Weights of a small transformer language model.
Size: 14 layers, width 192, 6 heads of 32, MLP 512 SwiGLU, vocabulary 4096, 7.77M parameters.
Architecture: RMSNorm before each block, rotary positions, no biases in attention or MLP, untied embeddings.
MLP neurons of a small language model. Each row is named by its layer, matrix (gate and up: input weights) and neuron, and shows model dimensions 0-191. Each number is 128 + 24 x the weight over its row's rms, rounded and kept within 0 to 255. Numbers have three digits each. A neuron's up and down rows have the sign that makes its largest values positive.
After each neuron's rows, "fires on" lists the tokens most often at its 100 highest values on Wikipedia text that the model never trained on. A number after a token or word is its count.

L2.gate145:146132132085124152144137114120113122122124107127132133115141121112127122139213110139112115154134115153133140118102134125138153140126130128142147136114138120127151139116126255153122118138132124139050171112147151126112102147140115128110108111115094048128114139163107129125118122121140123139135147137126094147133130154138116111122125130146142133150126139153136134126134123121145149126085139124119130131143132114131167138134128112126143115146102123116125157131106255140130142121145107145137128123122125117120127119137114141136116158121129140128127126114106128131176177119155120136
L2.up145:184134129108103118127120095103142124122149136143140104123126119128125130140215141138138116155113127128111093125136131140127127144175138132097158112128109134123021152129214082110128148146132145104120124159133156126097135116134127126111126119122058200143104118170137131099116107096140125148111138157154143161127144135131140124140158123101103129136138078121141126109131127103115143090104149108099129134125103131153123117119112133125157167113164114128151143124141186119122084127138137087124140139137162121109108127118122215142115096126128150119153147128138118140102135111105119155
fires on: "– " 92, "small " 5

L3.gate408:111175096071146159152101126160071153132152126153153119127135109127168149099158100128135137172134137147119143129122139115134104110114160111149128161135080120163158094114089102122141137076191138098120109140157126152133120110137129073145068088140126085149128142164111098137139078115104084111137100114124125107121157121125135136099124137136170122156100136142119102153145117145141117091098127131124125088095124141145124144112156084165106104129140107114117113160111140146139094090115119099129086138148109162109126104135081125104094145116105166150140142125110078112140141152157127119
L3.up408:124162135073153182148096143126105146112152142153155119129099124125164160131156113102141136130138137150133160115099160115133129113098150101147137155124116141141137080116100109115136157105177130097119122160129120109130114097134114070149075106138118075147131170144127122108130082130124076091132120093142119124146162149116122153073124132141189130170099137146115113161123137141122129092095131157132118094078129145127139123099168081173092123152112113108076145155123138127157074091138129100109098140168095165119126159128109121095122144120132152147152133132140109110124115142142130123
fires on: "the" 36, "po" 19, "The" 17, "based " 12, "Gen" 5, "anth" 5

L8.gate214:119108130117109100139135166157147107149117148114158137092158075109127147127105152101171163150075128162120116165158117138152105128111125102130127162147094172140123109113123140102091122143126115131105119116141149154113181129145129114129123128152132125120147135143089135177125118126079177117127161122155143116142127122113098153161124114134136134111112177125158132148147103100169148092063126169118168144143168161137146102128094172117133130128121118097100112120170172111138124140193079119106107093093164152125110152137135136109132105111131114089098142153154153096104090116150129144
L8.up214:163097178140087127153154154107123151131067102103145119085139084115118144117147137106117114130122139111159150116143160172145183091109110156140104153075084165177120167145095177089099118131118153142140088142111157154133153130119150138111112150112126141122115101123102152119128153118116125116115139109134117128117125164111102126141191103146139109132164184135169146139162124098151129137105102110123133134110150124148120136134138115168141122098135097111128128119146144098108170149174118139114129095099163123155152145144133111147157105130128066119101149165109085122092152127118110140
fires on: "ing " 35, "ame" 6, "ong " 5, "es " 5, "ous " 4

L7.gate506:153158111152167120128110131149153151117133161125128144131150093122096111140128127116123140159165110123085118110173089071119119131116114075147140157164129119094152140109125098136107122125124121128122107100096143158149126116119122105140097160099138099108113107126140143110136137095110047148123145103107121128142102066144124121121091126108121120116153138151179155140150133131133159114131173117146106105132182123066095116101151125131169110155146108161134119089098131128142135156131121095124119126114158139129122076160151145099132119123142083113160100143156089111100100113186183132
L7.up506:102112135153132113133119154162144117097086136095125144124118124138077128164124118097122110100145118155132124119161096048124103114093114100134139145140132131110152112115123121121103132122186089144117152085121111131123164098126088082132120162097146101090111134073099127135111130123118071120131105110102132124126122135146140143151089154141141124113144142159172155171138118144107129158148128096119101175183169148109102134140134107122167105125105092148104094099084147136156143124118129096156117096092154108132111104128167152117149099133099108136124122168181142096124098131150144109
fires on: "able " 16, "- " 15, ": " 10, "y " 9, "ently " 7

L7.gate277:136129167124128141102145124116117172104114162112091115133107144135136103114144195134063143123159116124109142169101121092102139122120148109140114143112140092119091148089151117102150166168131142107115183105142133115096129113155126131125115141112109160131176160174133108122166113163116112073132141111165149131182156125143156164100116158137136115164153147180127138123118128090136168122117149141138075140117151118119136111078159112160122130165107094130107142107150140165142125151126121107100117147155094124131113110123164134131092141108141123129092139097138169100112126115098072133
L7.up277:135124128155193073161134145120122155143127147135123117131109161148127117106121131132124127096150077083144112102120162128161151082120113099167161142157115090110143120154118170141116134149147145140096127130147101144109098147147121147097142170113104096142128165084150172132112095109123109091114123134136150092151156088171131102135112128118119123102128125149117087170129088122107135120159144104142170125139115121140164134143124109126130137125107107131107116127134132087151124159102153153148144150113119118145109197155109179166083134139129182131094127118136119073100171110127158168
fires on: "Ab" 39, "kn" 18, "ib" 15, "Rob" 8, "ab" 6

L8.gate146:092101130182074092128083124131109188099094155105144147123097100132177153110098185142150141125138132145115117137160150155093172134159120127120087112133143108123135119068119152152123153109154115108133181073102128145131101122116128108141142106117127124182119131148081105124122110097114146136116140159082144075095128144149121110155110152132148136120109157114154145125141118139152131152145151095095126137113142102118145183103133122136093143091131133113116125133105102158152144141136113149111141144117135131145117104117104084130123132120118118126081141094152116145120105187155120074
L8.up146:135140153115087186132125141136148155105096135109100116123149080129125131127145152080138130140166155113093119141146088156088149120137133092107101124133143097100124100137093134127129127139137157117146139094087136138158103114126118122120123120119152114132137130123146114128133101123096124117110127098082165128089110109133174123101105157115084152097135098144071124122142111145147084134121142182140130151131137160086157150151118118132117109105132139157118089125125123165140077090135175131130140138129051107169082110105108106180080093157136087104136166124155124135134136092134152113
fires on: "." 68, "ir" 6, "September " 4

L9.gate193:126128119138072103143182131152081151149157087116111074131118127099176136099122094176152137127149119112119119161131109139121123122142061101102134129107089162106136135101131103140140144126143129149112129111171190151142115126130123158134115106155145132137127123065157114132145135104151095097098116136138111106130119121124176157110179102096136142103114166110129086150115117098151100139175131159121158147117163169087168181148088125158163162116098127132130117133101147152154088139156108128145154132118133147116118137129131120124104120132134131124120128129068139148129120124155126088
L9.up193:097144165092143084131093106118094115112101141124109133131152128110102064125132118095143134117093130150136148138174095170124180106161120116099096139138101110135097116164136117118117152100111117098110132110102111114115099105090126100116127097114185117079130161126094150128154096120114121104123094146123142111189103138185151144151122145104126138098181111106112126150093113099143115131148134153110086083151147130141106113089132094123128149127125167133136147105102159146121101149124140116137097135135120134141112163139153136134202112135139140146117132118114099131150137076132075107
fires on: "to " 35, "arch" 12, "on " 10, ". " 8, "ay" 6, "w" 5

L2.gate208:094108112157081113119113130133092151107143132151150134131118139090110139120160143108126157119137100114119126137140162154119122142130141070083165152131135129136155135148094135087138153207113130094118113150129096163151148154155124118129074102165120195081143134137123103130100159115153159106152121125138157146154087083067158043122167114130116126138138151108140164099131119124113101119159152146107107144136138082134149121137148116116103095132129112132143129125137106159132155113107158179137127163154100139135096116115107122165124139113103151132139142102111134097136129157134135148
L2.up208:091141120111111125103135137147142135112168112144147139142133170083126150101138136112130164107148102160147143134067110113141123112122137142092114162110135112147093116130075121129137152200142156087089077121103139097142124153138119134141096119157065172111136136113119135129125127128149157100164129095145159137152092107058136107100135136114137165159111153124127159100113110117120110100180167120166105135129129105142164092135150124130090115092123104137106156143155077100119114119079134133110104121142104136125113123117103126141129088138116153131143115124108133072149137130072136120
fires on: "Alb" 19, "football " 14, "asketball " 13, "politic" 12, "Leg" 11, "Football " 6

L3.gate227:162138118185136136142138116159119096144102130140107110206146099117110164123105134130153124110129128096129114141159150095073117113121151065138094137097141113165097096114116143165132115091126114122133139125118108213143128142131104108108142081151110126125119120123157093129103102158122150133107167152155147124157167130093132157127111166109142137117131160134125120128151104095140115125118162119124116114123124140125119219122134107100140155087115129120116138092101119121136163125156159123122123124053150139120117117125148156156112130134133130131131120108144172159081130122115092162
L3.up227:168143140146132118127113117106137087144141119136141107120082146129141133105126125111114138135091133114114123125121151166130117134122143099144100098105111130108102122130136115152148106098142128119139060096132140123135115124098107077153145113130122134147125117133148132107136127142136114107128169162177106149158149147156199143147076158117147119134141144154157110155159084091104159154146154130163148105072091127154154153151161104154140138046101087122116183088093113124158135136117137136095159141147152135138120139127144144110132149116143067155154136076147130116100152085114151133
fires on: "over" 12, "sm" 11, "main " 10, "ground " 9, "osp" 7, "Back" 6

L4.gate207:130129132157171137107130124151118168143116154087134137153115122139116162080117159106097157102119162148162122132138107130136141081145147097124119117145152130119155123114144182142141148123152125141084123146130146149099122124132126095140108113129120092126129173143086134147087117101127095160169141115170125092116089148132167160140136108113160170130139154130104173076116163113167083138154162123110106127144163099136112117195095115120107119099114091129175120105109137142144076129128137132124112130137087133105123182144096153116099154120109109132120179151116128122179156157131122144
L4.up207:133089148151151141091117110141150125129125147088134136151144126140072170076116136121092160115126142134152149094091127175133157092134149091140124128184129131115146097155129168128124130124143162119107128138107140115073126108118118118159111100130131107091124165140076145138101120121108123152158111109155127098114088122137144147142095101128130141092153162135089152108081169161145082170170160131100134111118120107134105088185126104108120103121116107150178114091111113114125112134126161134111133145137077130135100150149119162132111154130116098080114146130137146120174138146127091148
fires on: "amp" 22, "per " 18, "lad" 11, "every " 10, "Gh" 8, "list " 6

L7.gate67:150127122110146169149104161122167160136105141137138152144111140106142146160124141115142138147104129099158106114148114121126169125137107103129111138161090130118139150097174118133148125122058113140150137098156147139175134131141104140111117071135117132128093113161128165150152135115102136143126140113113129103072137094123104113145106133138115130125074096123091138146134093106138128184117077159120103074101125115099114163137178125126153149115132154126116129162132105118158120136138106164172117167161091110161168103153132147096099113129116093080086117122068131134144109153157154118
L7.up67:144113121121126148139109159114131122114105140167139135152103177116148136115105151127149098108136145153113150126137111123097150134142128119137133195125114120096130161119139154129160121160147100124143099142138147121125113135125110122135126109162114112125145130142079144091118075129091081183128114102160115117109156136157145100078074130139146134103138086119103125191152140159115151116140112122059134187125126159141133149139145135078148158142161154101121117098123106125159128096148119153115166136132144170164111134095119151139119169105141125105077140145106142135117159107193093165
fires on: "==" 26, "World " 11, "== " 9, "years " 8, "American " 6, "International " 6

L7.gate210:118108150129155122146127154140146108092135175135140158125157147072121130106106115117089130152099126101077116111183092134103102139112193134113097136124127150140169083172132120092102122126158067115099144167166121138127129127133132121118118155129142090131105128124157156122124136161139120120145144152180112116123119171114105142088133141127148114045130140097165142127166190089161112109069155108117137157116157139146141138146112155134148098156112099143124124113108096132121125131128097119159094092113154149133126132135157140168138123112130151158137124155123148124113114124120162124
L7.up210:086158168099147141117167159109145160089151123142127149183147115098150114135125112143145146149120119109107162095139085122145112163113144111111117098189130111136129088172087128134167155184144115147135120138113134125089106087131112153148124103096114110130090139095147129095147099132140176145061142164155086145153140131119115152099165137111099113135138164108162127123156154115122117144116160143141127120122137151159144127156136150118122085098109126127136119109150086136109093139118101139136090159114156107118135108107132139132142150130120179111109106128158186144127107093140182121
fires on: "o " 14, "er " 11, "e " 8, "series " 7, "ie " 6, "ease " 5

L2.gate364:102141187116135133097164116102132133113162139167125132154109113137098160146117116132127127164157122109157108092108134105165121144077130101126140150107117081104113104159160118107108136170068098132125106138128133161115170097119147173089113150138127126126123127147127112153153149169126136087125129132124114171119130140127138106133185089129163136125109110144094093139120136135119154160114121116060121152168056101130154127144119143118140184148096130106137127133108091147152097083118121138125110162139125146130102159096145138133149112101164121140093121135126129127136126149138185174
L2.up364:112140198127143147096115103114129128105133172163109151162109125133091147108133142147111115146169092117148095091115145132145147138118133104140116142134106070109129116114171112117091113148115117117125099152148162112113150117115137150095101174104112118157103118167149116170146157141154118088123131125128105155136187138140176119128139107141168145104143094175071097167103120144106170116114130121071130159122050111133154121133112136134102154107105130115115145117113110132143108109091126130138126145156098134140099169120152142123143136137130124118138135131156152099135131153140206142
fires on: "X" 27, "Mc" 17, "Stev" 9, "Willi" 7, "Wood" 6, "II" 6

L3.gate357:121122112105118146149125091126145137151158154103126118103124144123124122102154142109087105129159116108119130067104074145119132103094121175130106118142141139164089130117116120142143131143127132170161073137140140099121153084112153118156097121050147138144148112129126104143120116169120132121112135071087105128133103128153087142087127120147116151186097124124069117109143102131144144127154098138172125161204127149101143165112138107153156124127115086135129169166160122112132148154099136118137127089134100117111105151116099142107105140127145132135149097153112108114155143085118117149
L3.up357:148146102129135130124122154122115158168093147127130133132151141087116163121139146136101109115134136107099127099143118120142133075194137148157097111134125180122109099140095122087148129080166139108112134134099101149118123134125071135103130105127123133133085137171147153139113158140088130135138142169106109132127126113129131132131095141082127126126176144126149151126138115168132132122166161088133131142157151154166108143124147130181137151105155075143093110141127115143115142129117154099110143165136131135097147097096103099115113142127165131128176112216125115060135174123136156130
fires on: "first " 28, "has " 14, "national " 9, "international " 8, "field " 5

L3.gate204:094142105149102105136110084128123117153133124111136130064097067137118156124109124125139125111100129129150153102179173112129125154152134140156127176114164144122133139119106140119071107122126105075133144100148060187125158106114115125155137152155141137099118113047136100127127100145144116125084087126108117141115151106119080115159111117141139147107096112103138118120118154145116122170122120163156128127126134164122160144151134150128148108176114133103145171125100128144132124093135158098147141083131144110135144165137111165110137128134101086138082145149152114111140146150121108154
L3.up204:139115155167083117109138147138132160127139158132154132138122065128146166104143108111131118149166113144148104097140094109126122203133142128134112130112143122121113139123110152132105091141157103100161094157096167135127131134102124112167158155147140125122142160052131138127089116152127094118129096134143130116146174127138126135131159132166161144067092099126119111126102157169127144159110115084134133100111133103136126083075096142139107088157082152099151176118117163153117119137127121160126129123136132095129126101113117050131096116125113116146100129129145149110115093129114107131
fires on: "5" 13, "ower" 11, "making " 9, "7" 8, "akes " 7, "make " 6

L2.gate281:112143135134104119111160126142108168139133165126122113105106143069132143130175128099140130150096104133145142165160144110124087115127140132138152158142109095113102156119189085115119123180135125139113147141129098128124113154100115117142136115144243080142123140097147132161143119127122110106145134119106111128120148129068126103101154134152168124147143162087135105116126129150099141116114040119133143121112125124133088132125125138135112142205141126133117149117127138129129142111135165118131134094146132125140138128119109064117119171131113152126126111128116141119183122159138157106
L2.up281:114148126117135163129127112132105136131132115150103127106121140099123132145140118125127126077135139148144129135154133113124117106125120134112099117134150115104055138117069126112118145158126160133130089129129107140126145132126146116142118156108066139129125131123110115114126135144146102113137142127123105126155116123123137106145152143112097163148152161117127145155130126116135145133126152106132134127128154151135142112129129118124146140133133132124152125125123055130140000121119136119123122122133120132137125139131123255119125093118124119131151142134131113126162158133163125125
fires on: "until " 26, "Coll" 23, "so " 15, "ut " 13, "port" 13

L4.gate65:124139117179128120135134183164154122159114125126148142109163090145113136155095142145121131123120145118156149207148152101154151119105169121105150131127118113114119135161104144140146127168149151131118130110124125127095106161126127128168097113097149120139091137135152136112119117092096166105157153121130120097150102145129165156131111130142131128155130122129096132158155134113103143143091182065106119109128127117094066191072090152092174168099117107132148176090106141105084102108124124119120148172123139135155097153116122092120127122132118148144093119117109116123140117135096131115
L4.up65:158132111124114118106130153138179129150142114127166146152151086152108153149147118157132121141086125102143185162127197132171113114116156100099135140146108101122112175118095070156135135170137139118098156121141104110135137135114138133141117138147089094125099081106153154126126135147096162100147140153160130140104124130111109154124126151143100180154129142112098141115158135091132137154125169108116097111153133125104066144082152157159154160095135099139110155145099127125072110116149151113119142134077163122147120146128106114162099120137119169133126119134155127131158126095116080128
fires on: "top " 20, "la " 13, "so " 13, "Lab" 10

L9.gate499:134150110149119128177168149153129174146095087136147092123125125134150114132110175127152124153140107159152137159122089139102158078133142142093080122125117116156142138105107159146138130113182082134145113111103101151137139094135145093141143149136103128139087095116111143140080112111113173153137183118091135101157140049076131107134136114122158119123111147135127150094150103123110137180097141164145124137171156131081078161118130112133109122123142131135123118145138124150125110135157098137105103159136094179148100138107117102127146139119116096113132139104129142147105089134121094126
L9.up499:173156149121131117157162105154162140090117129110124111138122139133163132145119112071122096108119115162085119112140117168151131084115143131130119141163124100147134149110113148097134133108149108117135092133088123097112092149120161135142101128144113098118141155161155116109114063104104151156087157116124164137148099081125126131089142097124158147072133145122137136155162082148090102128130101114142109162124179111120131156162118106127096107094106112179102105086130149109110117196123147126094131175114087121113103114139154125160107119155167130099107135149123130130103143149122128110
fires on: ":" 23, "===" 23, "====" 15, "." 14, "=" 6, "first " 5

L3.gate319:101142117127152101136104153139142145148144092153134151135132132137146128068145152124122137165144164111125129141135133126114103079161104135131127190137094153111166144114126161140126104102132102115131101122117112108131107133121124116136081096168168087168149139101176126124112127129092138157121119115108127114144160173147153110150130124168137120119068093132136111107140128131165155149136116104081154101110112117109147123170142110112054123135149152155157152128109113137124159121142098162122106169161122137130112104204140149106084151109135143079113161099105138136152148147165103146
L3.up319:151144172146128121130098123148095183095140120132111129161086125093136134114164142122133151088117138111122112123119127177120147104120147131106141108112140133111140106113146155095108155147093171117083133181146147111079146100118110107157145115117140112140114131140159107089089114124106061096119150101131154154159139162122182143102145111125184124147158143134125126124112148130121142082149124164082134090101115117138152130090134113124116105141092128110129150101123132125128139159112122142139146176110085112113099115153122095141114142107122099172181127105117142076112110074119165146
fires on: "them" 21, "The" 17, "the" 17, "sy" 13, "pec" 11, "detail" 10

L5.gate199:153155130080130116104120120110139127141130088123126151151106145114119137095105156131128114136115100141150131097123135120123159170121106166125128102138120115091142124112099122114104116113155165107151108156151166122151124123152140142145132052117134108115096100169091101125127088106154168113162091123132139088125130106125171123102101112130121096161167107173119139173141097156173140146132169096154095097129100137136187138090127122096151129153111103178113183158129123128135129107142085123119151164185134137111168105139127120141103140116163113137151122145127120155161108105165147165
L5.up199:108125108118147109105150138146136127116080086160132106151156103128100111110115122112117115099123167136155127158153152098137116156145130127101147102152135130088148132153122110140140131129172102119180093180116114155133130149160127130168144092149155127097134126146075132101103080098064118116149118176134122124129140088155135130097128127158112106154184119141134091145177145135180152182128152146133094121117150138159135136110107135137146139125140151172166129137126148118120130114118122103157109091140155125127135084126137144123148084115118113170115133117108130137171097119201134174
fires on: "had " 41, "of " 20, "have " 14, ". " 11, "having " 4

L3.gate363:134136134121138147123135107127128139090113105163104105166126167127165124123109126159157083096172085141094153119112135125156135090127128100136138129096107153146106109138136134122126183120180122159133144148137148164081115113116121109107133109082114151115098134132101083111130105137135193165080126141132122147165113083115133167086141126099078101166161128113108153162123098160171151146163167100130085136142128157183120128135118130157089136131114118098135121177117135111114104120131137123115153139151135144071122107109108115137107142131148172142153162149106123145125105104132155130
L3.up363:134136130109144160145135087111149126076106109154122102153126167137156127089131128133145071102151083147092148113114119129163151095127121134142103137094091154137104109135134146122111157096163131172135154166145139156096108104112114083110119107112116145126090135122104070116134127123145192155089150128143118151162126104130150172088130117103084101160154121131109155173099134148161167149162157099114092133141117131169107115147108129160094135134104129095136117170121127120118095123128131121129162130151129127079110115104103119125101137154150137161173156160114122146133095110120169111
fires on: "ann" 31, "ement" 11, "govern" 10, "sist" 8, "assist" 7, "go" 6

L5.gate127:144111127131176140138129156137112137126104119146139120136135109136119162111124135111130100139178098121130114111115127122165151137125144153093124122152124166116133103096127102101136164113119143144131150138160153178145130124073097194092124086114130162129116164134097148132176115120159115111087148112120105143174108102138141145141112126159087115166113117152075103115128114160110161101145111130141083162133115096178094131154104127162138095147158107120138099105119115119153096130092156153131095137054174134101117101100165122140072123145130115135105131184136124138150142116149145116
L5.up127:160136140126136141136131137145114134111081124128151143111103116130160136086153153115125121144147066128102139090155106120121150140157118159127135130140113148114146138126134151108135147124170128097172131164125208113112115132076143171108132160093127164126113168085117151132175186133170106110088121125118095169157138095128124103121127139133092120096146101122078140154157133122111180129125111160117080153067136109152098109169146105149151126103144104138118139108099099138161140117081101129161135144105114122132130151113156142101107115115134117117102116171145101093150147142121150123
fires on: "II" 22, "ind" 13, "Stev" 9, "allow" 9, "GE" 7, "auth" 6

L5.gate203:145143136166149085144128108131156157189123159138163083165100117119132141071141143128173127117139125070146150098147145146130114159180139154082144145127195156119110170145081163092130134119107166136140101134076149174121115131097095135049165103126130116105124139114122094150124140135135162091119138166129144103112118147110111128122111097104120148106110106144131137145134168115139130157132172112142122140148104171135131137112098127129094092137111128106081133088115092113123110143150152148116144094132139126102167147095135120116119117121128113119143133093126120120152137133120104120
L5.up203:135124133149129097134137092121145129179120175135148088139114110114118135071126136147187135094136129065134159103139116133135112160197157145073151151132191122131109166150083138091128132105122146129131110134079165160118090126091133134090149126132114139119145116113137103127118136140146166102122118148146137120080137157114092116093130110104133141100144100126111133139137180141136118147116173115164128126097111157116123121152101138138073093125119120118056145082128092141112103119137150147094150103111115090133150136094139108099146137137138145136154128093144127123157150121130119131
fires on: "1" 34, "7" 18, "3" 9, "4" 6, "class" 5, "5" 4

L4.gate387:118119139103124117162082179088113145137168142178162170135136098116123123100129101123113149128134152148147109106127101154086127119140100145127144132102121151147176140134159160106123135089090136181107118129121105153126168164141126135120106173128129117137122105112147157125128092131112100103129113093119130176170166151135119161154177132120100158139110134123120105126131147145135119159104162149101138087169176130121126144123151088127055111103142089121145154139131106123141109153112191159114141138108116110094113179099081145151132147132090097167124129135114126113147124124131114151
L4.up387:162147125128159070103119141135162103124134111151120143140121077090098164134149132160133103127131109126122148126108124136111127148101108112141135158087160157140113129123106152124103116117083139136135156118102145166100144103143141147125113108105124128093080096121099157134129104127105106143107148128118147092164123160104135137146128145149128158139137160116175132163141176107140087124145157066103140138136172127138164133119127138126107120150157140155178097119120093135086137155098126126052146160073142079106116132132144167159114097134129123195164110122129127106157105145159124101
fires on: "all " 53, "enc" 26, "some " 21

L5.gate429:130094136134131139139118136123166130133101063143131113168077126126137145132144164126124138145119118083155099090129107141104135181137150135097134145115148141098116136137142168115145134157128130119080158078148158129086122127132131133153116150076105155171120114144141108147151126125107136118123121138140122132158136115150142122130101129093159119076196156170077123154100132118158115154158126096184092123122124142135126097099121140120133089132147099130158199098184129155114128131122113098140135164122089138113084097090112125101132144115114118139115131109183164097134117113140127131
L5.up429:112097129107191136152155199117158172123140085149154152181146150142128133115130130111091136110119139103146116130121135137139134137141111146082119146133141161119130155129156129143141108088132119120117130098138150139117181138133129109149115110076105149142114128133100106151120135135054162131113110131166135138128114101129174116139121119107108139180140182169128119134094118157137149163180123112155090183161139127142113137116113112094132069134172130081153129137168136117114124116130128106158092180114111159088138140115119150131099112131109144168104138111128151114122107116151116104
fires on: "of " 22, ". " 13, "one " 11, "High" 10, "U" 6, "unning " 5

L7.gate310:128126140173146101107112172144128111181111140123088145145113116144108069166122169087102149127092125090156135143132139134139128130133122113104060109120088133109179115150099121078134119128140109097155117110128092121205111116145157109114138081145089147134148136134095149185144134093119101140136139124146141114135146127125103125106101109111142179131085109123108122137130110098157127143138129147111122127127157161100128133146169143152120074114155143147093099141089172139154111123084134159098081144131114109126119163131137141136135143126136134133091148138142131152138152177160146126
L7.up310:180141158115108156113098165128129134134114068159111108128104178176162119110114185111133147124122127113134155132070155154143150098120135112112116106140127139126125149128157135086149155158142135113130121081090154106136137158125134146133130152137111139154148123115125128139151118078148122119128151108185144121137144162134140125090118132131173148132126122152085111128119120083092180147137122166101105128109065148119117127130140154132086099108108081172101125124142152162131124108113176134109140145150084119114114134113181151096070144127161116111140156117085112122124126118110102137
fires on: "sp" 76, "kn" 16, "years " 4

L3.gate102:143108135151113146116093148116112139090134165114138141138107129117143137125137135128165128087120117130164150138146170130138165154126118144095120135117142111096136104137136091122136157143085172144135137114086125170109115129081116127158166110119161142144126125130105146097053156133166094119119127152113168099099148136179134118119113100157201083164126140126123152158162146115101150151145072157071092142143154121116146111136123075113116125142109136120124154114123164121126130110134111146115136159148132156095111136104160116162170119118144098170117191122129145120109116094155158127
L3.up102:159137115112118156108108151132130121094138144101146129132128135093116148112125123098152113114122094125159157111121164132177181134138103158085133125123138125078118095159091120126123128152089169136120144131096123140130110134078117142134144140121175136142096137137114135071071156136142115093125110142132168097091137134164133118119115090184163069159130150141140144160165104139107146136148097131121112142149152131134140115129110078098118126130107100116129138127140136102074140110112122144121159174117134175074096147104142116135172114159151115182105158117163111129122118088138163109
fires on: ")." 19, "|" 18, "=" 16, "ss" 10, "\n    " 9, "year" 7

L3.gate111:169113133125078108096131103101093161139151125129144147144104124098136097120150112152155149134098117136115097079114113118130105133146099070149093149092153153135152128131117160111112090153146079151134065142129101165136130138124118118104146104153125150134132114042112079154102167116093144172123101119112113145138122128112075124140114109124154145097143134098157110119096118154129145117114141167121124122125091127063135123127137114147138089199161138128150159086114101136149139108147142132101111133125119128146127128117139126115152157134084124127127128072126135161085107130136127119
L3.up111:124112121126104111092097193138138166142164124135109122210096165064147150099150145144164140119154096133136123105107087144124170149103114153128143112135170105139122155154131131124167127174188122133124117158134093130117139125127105151117142115136122129117144113132133144126120124126144166118156115121137117145137117113134186112104106128104126165128140129114100135119157129148163155114136175168159114163124115132090160136170117133121127134180113134167093099149177154114117116149128147153120128121169124110092146115108144135151134119119152142188144096115152160108099175107110133163
fires on: "ail" 35, "asketball " 13, "Music " 12, "music " 8, "football " 7, "respec" 6

L3.gate323:094117154146110126080085132099124131117125142141119146128109140128140106155152124101145134119139117155175163147121129070163181124124158191123127101106180071108153111112157120106125130131105140160139143107095152154140128156155115136110157152130133131178143133093141135131071103124143139120115148092159116136120144170089107145138115149103152117093122113128106129146141119129148162097133113159060140119107116106152127096117140117095096124131114181108121097128116139126149119129158113120121127133128110119176124108132174131140112111118124129138084150167115157057118102060129142151
L3.up323:130112150196127153097100121118153135145093113152124202135113126144131132175104123154139131089150100089170126147112145127156122100146141146102146130115152098141128140128161109136175095100152154140150120115098124171141144125134127129137092089125141125121119111119119155120110155143130118159177125137126124136120106196122130107128125143116155114158118121120124081158131131141171118165143118131097149128129117050119132134139098121145135149197154151085172114162126121114143120093128152116112065104095109127076114137124118116168105105139129098119119130169097153131085116119128123152
fires on: "laun" 20, "released " 17, "London" 12, "available " 6

L7.gate307:164128128142139123142087144134123128128157187162126106121192146114095083112130120132152086151087090099151129127147138126137135132146109121116153140117095135128170117192157156113146146113145119135111105120125146161104136118138145096132113087092146202126097125131159132110127122138147147153114154120147119139141107164150094145132171127131110124144110140131149125148135137131144089100053165160162163091134118133152116168116075118153166137160158129116097163124129109120158095160117113132150122128142134134155115131146159122119144115117137175118116151203144129082120127140114132099
L7.up307:085125124131125153119135080140111117162185125091130120117099102149181127173125083117142137133127149133086166128140157155126139142099100106123110168199126121138192162134132113122111122120091134088108177145158128136156138103125131145161133167122153102158164129060161090138145137132114149132117143177168117138121147108086073111114092111137141096110135103106162148144139130093108124115137089148114140122072096105121107084141145159113130159127133121135187127113116096137131123129118141141162148136134142142114120122122115133125161168113105096129130141119104150131118147117150119135
fires on: "==" 67, "== " 32

L7.gate499:146116143132120135137105133092143119171094128132118116144137126182155151144124128158119148138196130139135146140159170125110110156091074134136074090127133119125126134143110151076118115104127104126113143119126124130146108086155132145165118129160087116123114140112112122172097187162123124144138121116115091152132078135124058127111141154162169148105150145128124122145140107152114135151086116146091158151158131088119107109150171114136164127131130102134126109075124184147110109124147116174124129131093124133138131167106140096161114176097145122089120103126129129103135135173138175124
L7.up499:143100157121108128138101137086129132158081125134129092112142130173156166138139128147137138135182142147126147090136158132149099127120052152150096072142135117103124115133126137086147117106087105130129150148100121112139127105136136129154147086141088156157117129083131142143080184174124137146127120111140106119121116143134102132100116126133187161103159162124114131147150115127116177128112129170082132139129110081128145070157141117124125138108112117138123107078126166129111126132153097158131142110131113115141121198117146095155127153101141125093142111132139158122145154156129181126
fires on: "sp" 47, "De" 26, "Mc" 17, "Mac" 7

L4.gate256:121090137127160184139113116099127120137109127173110130173157128146114138103090161150144072138136155103139110126100127115109132123129094145124109137146100137152118147110135117113142145163137148161110128093147149122104162096090138086096175160149108148133136137168126146128181104085114124109147100152135117100127109144125163145150139123107169153110124084136151136147174129163138080163135121099146135143147228151106130112120104075097141164112166168151159151130130108135135116134126132147120147127153146113119130116106100163136113093130128120122132124157140113163155161131107173117
L4.up256:150107173093111129125131164162146152111152118121156097125109114161142136118150129084151126138099144113116151121115110149108140138153103085114134114168104121153123126099147138111126133133071159103153087162160157161129134100112130097114126111123121173109093121152084085130173106098150166146126155162101126123112091138108061163091103126163131194127141099199121160117118129098103120108144140096137125126166142156104118132165138135108130098128141110153105104106109123100142138121094127116120109118171163131116146121102114120124142075131145112114090142116149161091132123100107111133
fires on: "elected " 25, "at " 18, "added " 8, "appointed " 6, "ced " 6